Weights of a small GPT-style language model, trained from scratch on English Wikipedia: rotary positions.
MLP neurons of a small language model. Each row is named by its layer, matrix (gate and up: input weights) and neuron, and shows model dimensions 341-511. Each number is 500 + 50 x the weight over its row's rms, rounded and kept within 0 to 999. Numbers have three digits each. A neuron's up and down rows have the sign that makes its largest values positive.
A block is one neuron, or neurons of one layer that tend to fire together. After each block is what it responds to, as a language model described it from the Wikipedia text at the highest values.

L18.gate190:500440573462486431539562476564454525607597598535551473526568480514356502501497543511489458510501520421495493542456533531498435523469500501538450447407510530523546529485527583504548540501420424541551484527541437512403454405569475551490518471513598525485532477524528469418550530426549534425479451512486442550548512487596554486485573503472476476562501552426492491491479574466501517509545493533417485502517543468545459517442505552533471502430476507544473485507596534503455572496550489453373519523598584422532488538532
L18.up190:558429566497525540496493465468461459540516482456457502468500519447463491525578500601494541560606523500467463467478415597486513531464553525609477556532521545486525619426494572557546418464530493558473501566486506547497475556421487473440512414427472494541546440531473530442436492449580564491448534536527439471461519470482466515574521525460569521596406499517523499470550534535509499453522522412454478533476516446557437481462561484499512472424511431508507532558543521483522540493533462453497464463486556458545461483559
L18.gate293:452474522584449432567478461496551500518491487479513476496542408535551557512459458417464447587520467509530523505492485540460549513508497490351484588454519450514530585358549519469496596485590500490495579518471512489523504435526474470490586485595433424419515485548470499509525513467502519482537479507514438543368483506583495454642481636524599475451498507582532473420498453572486537574545442510459550567594492429588543529524525466618480522567406481457503486542510470496460428472428505469514576531459456488479541569470
L18.up293:465478504568482388491431527520556501544484576641551477462453541477531466570562418597542525559534503544516421489557470455510518495546459483455465545557446473500484460689486576475497580554462465585392525480461577524482554510431526536485495459516552450646494406507552488534541568501532550521494446442547583460502465431490577459507595468535471535485454576517427483622467506533480457453500437481487558529540532383509399512489559492540589456490479505477500469462494481536530557473525474620435473452452507561548488431524
L18.gate343:529497468475469427521491398440525424591520533498458504519521446564528474456554491489493426585521537524518505503565556516490462534491493507516584566412570508590483483439438507403394414492555473519439550450375476566497399525498529523453500602512479522543532492523505562495421543574525585497428520582476411443547451505561506427500543575508588511479656512471525429470480517508490588508536446518550473506499519526557477579570457535434595416412464569483504509521597494442531454545510540557497525481608514497549598528578
L18.up343:458429434424539504494498512490497549572458628545489510521521438471439552552454507639520502570456511536427550609496464519557451534470528581469495540513468503471489434466464481417479445497524562492458554515384582402437483569538418540482499544548484515493551451466499530492394407497599499503533619453534538510542498487477468527465438498471538489506600427560438560528506504467480530490543545502467455465446487500577499450461600514505528504546593499500595618500535474444567478455430425500442480550504645572537566428516
L18.gate1275:517411402492420485559492458436472637507503600538463462565571471512533543516542549597539463494435522539575478551517578527434458488530499596486570524557451497478502580477490520440560474519524475516488546436519493441524467513375472453438555432566465441474551430432458450596454512455511495411476485485520491513485475482470463464544514472403567477470509499581546462556433565536558391506491461534532418477568495455500481534432492565549473477501470553495486523538540579432438417478579489417457413459474556491562552450581
L18.up1275:438422483559506605524518445472547609649485521477521542524462461471519579534550493422548603418537465571482582599481448437483509497575527520527521368503501532488587526412452514476602552443519487511525482466530445625510466514383397486431507485420390491565568538424511431497449411484514476512465450452587440546461524495431596466503534563449452507569414520433584554567502539512436557457541572546539492475518527451595486553482523484581558548480621506525361509624535516475528588487498503418508471421499412474477506568509
Weather-noun word completions. Final pieces that complete a noun, strongest for precipitation and weather words (snow-fall, ra-ins, Hurric-ane), also stiff-ness, concent-ration, and "of" after ahead/front.

L10.gate795:572475558479499421440443472406461475460542567551476545586567507526518520490462518530479436579469532466583503608489472438380542423481561529509527564443465526538575535454478458453432439589465482455470499527548406488406495498542503487554487511478457556454530501493540497468523482527482428503502435525403522516529506534495538600505493438559502403522463531418440465488426465508618457512539424492453502478556575569488513484493463497513501556536507496414469488450452522454480488537572572467460460412426537456449436538468
L10.up795:480402565559512487537483478510482525521524531537524511603474493466538510531483572463533561616513525482504525516393443536482441498552524469474491536509466479485555581497610489413428470454544514491454530486541565411607495473611519524572439467487426442467460619567537426437535511494522551516556577556436476497568448531460540540453573494470579546516508549453520530497475448504606492502502536488562456540585494470503432547425556417452538456469454407522534571411557546552514562434473491502373399431431576513544545615582
L10.gate850:496458466501541472537444494533450657447621408489517474511599442469591470491475434501533497584403588554594529506465417486435446524625490564458439426473505521594484443452501487500476574511368416523471509523436478437428446464469537526462528515403519463417522472453465570513519471600567512433490428454435543472486467567513597479469543574508656577481530447470536590523442488509510570511534470515512501464503465539558569538498466468517497628516545532498530579638549548547478581477573534460465462497606485512491526573482
L10.up850:567438505437610478535499500483446457474541494538467504588492425511449487491481500629492496534463401492463488578501515459483613352479479534411452481547552515499488477538498528507465464538468447460562538526533465521536585539485438564414397495523549450467537444507519437567460465580557610545477527548531470447529482506534406518523499553483557419530517451529441521450440447527538546501487454518432457541478462533498558453467501504498471430530628476466435426477505490517489474481565448531478550467421489520482378481446
L10.gate1033:476480552443553455502472550536431552571528565430499457559554489597479442458487607486530420497470530540477559531515401520535455531569502573469465460517503486463517611532575461439491509461419470517420503529568557519593458531441474531503573584519533525454546548451602429499577426593473449489516463547529506433483537511482466508493528426666582461567495513547534487588426505469539525530521432519538513421472499559545552554521587478488560494516514439480484473516523579506500512585534564467420534493572646421611478575386
L10.up1033:496590472435442408501507509551477490479491514380455563563523434520502508445524547434415536457537454532488427435564459498452411493526400507552517535455533453551436509480527499523530508565509524455468474457554487519549419553594432497505419460466466494534504480490478524412510523513527555547430382544565610513544430484463520422434522498526488572438529529522536444491555525521475502483502477393503440562480524414502608477360504518521511503487438651521462561601578530514531494418570494455532452573496483528421539528446
L10.gate1268:519435433472481453512511457506475420523434432490460492424458416537475512442507538490410346508459505488549579469517541483390543362504535544513617471509510484510539558460568497454468436410514461476558496454443494497570503538482541508516512470498426559442536553420507424559480359483557519513459473533529471513545492512494498442476563524628504470463517566506592507438437545476488494575489372434545586429500474410483561461411549473468481521469461431545555513562460474476505361567468465454453494394530597437510561528388
L10.up1268:522511445518420465482458435506368440407455481474496458487422526490563510467371552539495487468484471478501488523468487463508469453471499490470502551567427495576452524561557507453459485482462516474510576437473482406513508513433548568496510473423533506457453498466511375444568508437476540418430498540459526551537323430477539527527489526542476476485531496549441515506540531519473539509530516475407481569470561452437503572477577465505421535503458536524475467428493468558498494561461519497399522545496488493522526559439
Second piece after G. Word-piece tokens that continue a word split after an initial capital, mostly G in names and titles, such as G-op-al, G-ot, G-in-ette.

L18.gate376:540489501420466485551491424557461526545538491517480412518508459515488498561475565498464511594503411451490544495477497499436474570512589479532495575490533548466457435513488545481563435522512558557462452461413428483511501473580452511552478527555516516497494523647461486450453467543534476372555496402510571486467555481492481473559535501517462449472502454496456490401521506477476587583512461429438488557534555503505578552520511517512421498468520465497473519476528507432508466601594511505371398528434543458447415463448
L18.up376:502494488492515430508442497578516490405473493456431521419536449458406560478429544551425425444371474479483388506534513469484544526476477498471465512504529482503473478516453488594520506551486451482486513479571494476482573554601491500482460448515543404504589519465457488568456447587454493494419399435474530559448568546499542559401548561523568437486575539485476457536398549595563532480647443546424513460493558501585599395457457538519486479462498492433497556480477424513531540461457431528560474458541518433515571407575
L18.gate728:509554511531524462542463440500514550441572574502512446449536475495522464540516500583520508500459472426519428539536495389538485519561513573501541515520446555466608458480507514543470503583496511538457515443558415454422431490441527452431486562528520451376583510552580484416507468545562442466504575505468491521448522527542546417464536512588573462465537429569476456494492546498531530474513507491483469486554495446495565550458603419409470459462509503430463500474530493517527471538581479510433504580630531457544486458490
L18.up728:528492462511395588488537528426501529572508474474404454508516479488522387465481544569570561565554506511419416540555452533583467512515455486487562505447482510564484510479409432495466498551469550473436497517412525444474420482478466516480427493511444394509469424495475601443520481422560441462494500529483479450524515521534535542481526548533461506507553535445544514498538501420520488463434490534538575495456546481538576467442495490526578469576514480477485458540516475547455450505401513441621461526510486552456426465560
L18.gate895:495410555537562442475494563498441453661560506519503537411458577495470530590419557552610529568392519427509514549526426591529504525489569594512555446472529519598504549529470572495502502461457500521528469508499500471501493504500461561540521450524566485470575561490532419502505478503482467552415574488491561503497515571416499505500495442597443495451522424446505536439530469451444540548461548571462467539511500546525545487474519527437458489477513582501583482543542565548437455467573497533438432535547517522499502476474
L18.up895:468466494422484418546535499432511567437517485472506494526532530450434495501458540509536540609486408451506518555495610489451482503567493558529509509544462386568468528578441482366534442537523581530488595420371577449501518543534567520440476481537488462456484560504622458476621493508549559465491440480445536592504554498455490556507432493533544467523473494566558519473527559525458454463561510474479426535533602530453513501535604584415469502491496595448506487530528577506469505521594554440455443378438485499534484451435
L18.gate1089:485546550477477564480419390483492445412485492475444496439551532438581424454515425441543470463518379490504471614476509493528471511438437509432480495614474449453508524516441558539582482446545562543524499542513518539497477426553567496534456466404462519539528501527476478473500518545428534538549547511583526481469470416443457508599438513563569466490515478483461466544537486543487540536574444428502357568540498467501616531503444433484512521450580423543468494475501514466445586499457654478476491481328504582539544480492
L18.up1089:483531633486490549503438530512531472519559528509532578436457426502478521609497475479524486505559486512494514562572421513577512473513470524541511479498499532446435510497498548453452523420473410439459424523523449495561591580473457492501473475458539521574526456520474549525497488445525514483396462433578563501514518498497448511530503529574593503470501499498463533534464511452461559592600520404441543501458609449433494483457575514495599481470489530549491534458439571490533468589511498569423584501503496495499418455510
Mid-word fragments after initials. Word pieces that follow a lone first letter that was split off, such as G+ot (Gothenburg, Got), f+ier(ce), a+w(akening), G+e(ologically), plus some stray verbs and table cells.

L10.gate417:524501451560467455494429582543471521472568568582513566513521508589443577438512501461518537452422445452465424559501655533467543521531521481429571522491491542533458535522562439444505436417474532595455456521427548496558451552536507537539512522488492526549545439488458538501509451560555473561512532519445519441428494523500544432512501520487484589495466443486562518458488562531632556595530566518443434606458491637497545542482487454453550425482588508516560535503413513523554489516532518535506482500519423508563457501464
L10.up417:551500522582468508495458535435589485473451421443517479504482473607349622454456544563567597482501494459508520521505506606470471449463568493466442502501574445632520510437500483521391465550498533420567515446591491490506529512521382466537549479554550488458505534546514455528503513525582498385534528474459541487414554516482524475499476509639501503564475509466497376531467450412449545478384502570446546488440412542559478530521470531528430456559471563521515520534458573544582508484506533478526501509563517547513489469460
L10.gate637:516452663467533513466492454483499506421551518454487578502473514624474427475532440473545575565517523459415447489551454419505542526508514439566510511504550497526449496491544501490557552537480500527395534433511431581605556507471500397582458476492507450456491474467519476552514496480565460557478541419455487469465526508485559427449491503487535381502467487544486438502502501456550588569497531577548513501522494400452483523548520490414394405541553539508492514573467551475515508506459450421613544499537491428567543544441
L10.up637:473417457545509520512507452499395439490436544437573590456411571486465480432555506577602533515442534459520482510533436593547488486462493495535581479529389596450528499485513466581451490509553498482534517497557475531466499499477440460461440516479519520490392488539556531480476472407530556523454472499446550485559533442485480483527497487488505439534490557523476527451471441537538569533531522555596451477488550483510512489465439487438513437502424438557555484540521540520493432565534483533537417544578493426528534511467
L10.gate793:500521407449416520481423464470473435444526474563455468399465525554501497499587461457576487477590474454508489499541478468498489487407558535630505508511405446579466488497585537491547456481457478506520496511475515610602469465509482445448532493476496527493488512539497536489504619472446606495346474552489454495525542445520619455519599566435524414506500513519512494460551511479495508478470474535494448495621495515459457518527601543475555510449471551541485419368464556378515484529513453422497516539540474416541596462532
L10.up793:525484481510420512465469460568546565486567556517472508547442528487445411576539485487541532526644509432511507389473410444462471468442518441553512572462518453568474443550542503447579518537395453504523523535422464547586413452506510483526605532469546411473476507530503458576579594481519518541373550455532506531545537507533520496512535522522534500527545532459541517513562573492515569435495424546455446679573445449473475504491613432445449421408361524571556490427508532490513443481503555488471571444461538401444456494404
L10.gate1183:500437481448516581464446445508568452493403545487538460496478472539444517511541454431452502566473429576467428400507561441503562588456556520566475558507493476445501530499533457502446641406497570429470551573496468597510433465547516508493514446365492468516476588485423454567475491524509552484413416457454534557532581632593588496513468511440463423555534476552547543353503448500460492421521532414458516532556496501478543542550469523508532540364502557424613528547435522447466560533515479507442566539582581370441479540507
L10.up1183:570516463534478435483406457524553501520459552485504541560510444443542484486503567503540527558551547483487472506502533602468509518552478563618479508491531478537455539480565487494598491525592570490535577426495392546479538521483453454531533524492494480522427556406423517586521442562555544493530444371515478415472473525500490562548437541492458478511536407482513618458465444483487461420575477447561523542487465445492494492512473451570493461513613531543562429485562530469449495535483491415489533488607412502519568454512
Word-initial name fragments. Opening word pieces of multi-token proper names, mostly Man (Manor, Manuel, Manila), also Per(th), Kon(ami), con(vention), often in Wikipedia tables.

L11.gate1166:559485528434404581541519433474498516477488424451448511421408584461581517497550585395439446472467435517450507439533507575426445550451572532539553471502427418617531446541515536494499494480552468477466517537522482514498536458493480491470502492512557536460552516445546509443463452477474634506488533389501578417434556572557493540508566592545480534504481436524453611433534576568491488448462420435518430555615604499514483556488511491552532504454527561466373531566465499473505598531483485460538618521562481483470519582457
L11.up1166:501562511497552498483451541528541510520433562504388537590516497448417433478423552448509583472403504491483423579487449489507489552557572472479614505523536454442415534441452541574566476475456539479455475571458506571458502413439489596517485578548461522520514449534433541524485583574538433523532494493455534549468474502486426580471530528464589410490527567484523564469514524483524356609464518500620578524506450453492459507491486466408588515517536489512502482501526462497473429438543406505606442507420481429478493493462
Word continuation after capital O. Second word-piece right after an initial capital letter, mostly O (O-ct-ober, O-slo, O-scar, OT); also " is" in Wikipedia lead sentences.

L11.gate1208:520432466486438410502484489439510362528571620464430474458436433511510505563589462547471471545490490540425534423509502551499409371528480474464518412474509481566444383511520605498520491510472485473543461446409438457417460527467491494450509498535570558466446496530390448400521464475535562523576518498556494394459522535502451476484474511529535506563574455573566463515510484445588504561537572532469480515519496413479539514477618547567558507491504481555465542588521487572576477534509504475502441520505512516466517547587
L11.up1208:543464610466505540527481510480525543533550547519561472558475560544497478551440489483608553560512474480503459479429559422551483524590477552573471499452469608541467518380486513498520578537517469427466498373464473527585522555476492482462563595496552545515547433416514537587427475480591528444504509570505425460569484520576514501431469578508512453518559524421474423534511457570458457483550559419464446506450514441448430479587653566549544504406417507472520530471503607457519556484562524437415497543556507514529502505442
Word-completing suffix pieces. Final subword pieces that complete a multi-token word, often noun suffixes like -ion, -ability, -ation: turnouts, erosion, incarceration, tunnels.

L18.gate583:492563517554509390510454503455524475559534453443463561464542469592568589482585482602493519525497536512472484497444444483436505406536498585541479499493475458518505468469515545547464507524464490514554430523551480605465524632567512499443500618425553540496538557572422528484504431420565471462451399524466490494480483504477514419566470541448497422544466428541576531558402531493649477532580442476423489616493535510541553510500486574578590548415553507359549504529527482466553403449482487435476466505540424432544497629485
L18.up583:520591468529520479465568487555520494518588425453491476531484533582511495520420477595448550486605488542451548542490530581509513545529388430590484587505515458415435509456544594479444508556501473542550542487473558477592483515451531474495588609528468433570554462516453473548534482497535591527420479400474517490463455479577574529639579480573479484505491482502511528502474551536464462515478435565485459597581473518437434481433511470516432459473573568482456390464410497473496519401475551502449419516498493550479538575448
L18.gate627:595551485458539491479571395424575598533539491505478507443438553518465553504410421438507466508503409472496475462446501476390592490523482508429481552526508443582509497466453590476440492489448462521501559483531513470503498566574589514339496482484418503470510481512426421505569533460558449449403497381502567468512541524452523383563514615540530448525468402536430496528492608544519524464501586474453499525500564483576501454495552546423425423465570548543562488496497468483520513461513562534502396494498553590569517594512
L18.up627:516486551437491466433483426580448461598501489537451574509461626450458521539468475530529489539620492530444553520465562600497565518408453519455479545464489540413530476442471497506556493560408411506469466449509611471583512572460441417433475517462537466442503475440525384500543540536534461564463445398468522447486450453473511574485471540479480498551485501577408607555458484512465510497500554644493498555537491490473577466547493535545482533492539410506558446466484470470513488509583435557469455600508414468410472521506
L18.gate863:518598522548483451457497497500552553565465387354431460528522555426624453585527439609555539525445412542380540521527485386505540485513451506446517515557482557488503429512529520563529544516461500542454554452493464475549493514513467570495510486455506537481581472517458410470607395515494590532523479448589457552514457482513452449578549490456427482468487483476494508536502550509552471578514613413553407499423491564506515449500522495515495431409534538556550548480485447500521491560506574586497451421453562488453431471430
L18.up863:491434441555590435470452493475571454465395557486480493466498432476517499512375431517491420572473433518422438437518549478468485427472540513531547586425539525415473494506528496489456476518503438476527533453516595531425544607470484454503479453464415535643513527500534458478490604478565495552530441510510545504473566522504532573486550418587564479432521472518443543478512389441604473529496476590580402466596489486459540444513451519535478629584446522477387512518499506550511468493572465499486455556513530555469573515464
L18.gate1244:533515543474494547538534519460507556505513511545516444510582470439482432495474529557544455472492439538460507558536529504469476538465429505408497510549528567664503495517442484464455585531411509536445531470556469491480506561519496509459485528436492497505528625562496563472432399399546482574521500464500590574460577531444516480454474517473453497481437520549473507586549511497524529542483538524494529518519496501627581542510515399438530468484546465516490538570510478394501458490527427568446455507586553516518461497497
L18.up1244:549482470528492528488464541506447521548547495599533523549591542525519559604611457503577482593466508432546475537448518547503529649456477538435560471531318565516508566511539502539457522520500530583505546438554476487563485549494508459571478527457512568554492557424517524473565530489496466538508457501477385512507563483525466474547466477501474485468561478390422475561489456440410511419507519449564435606474506506459594565502428390501456556507492453426517422545527480501581480463584444610425476489480477437443485485535
Pronouns and indefinite nouns. Pronouns and generic head nouns, often starting a clause, such as sentence-initial It, the one in everyone or no one, everything, way, and man.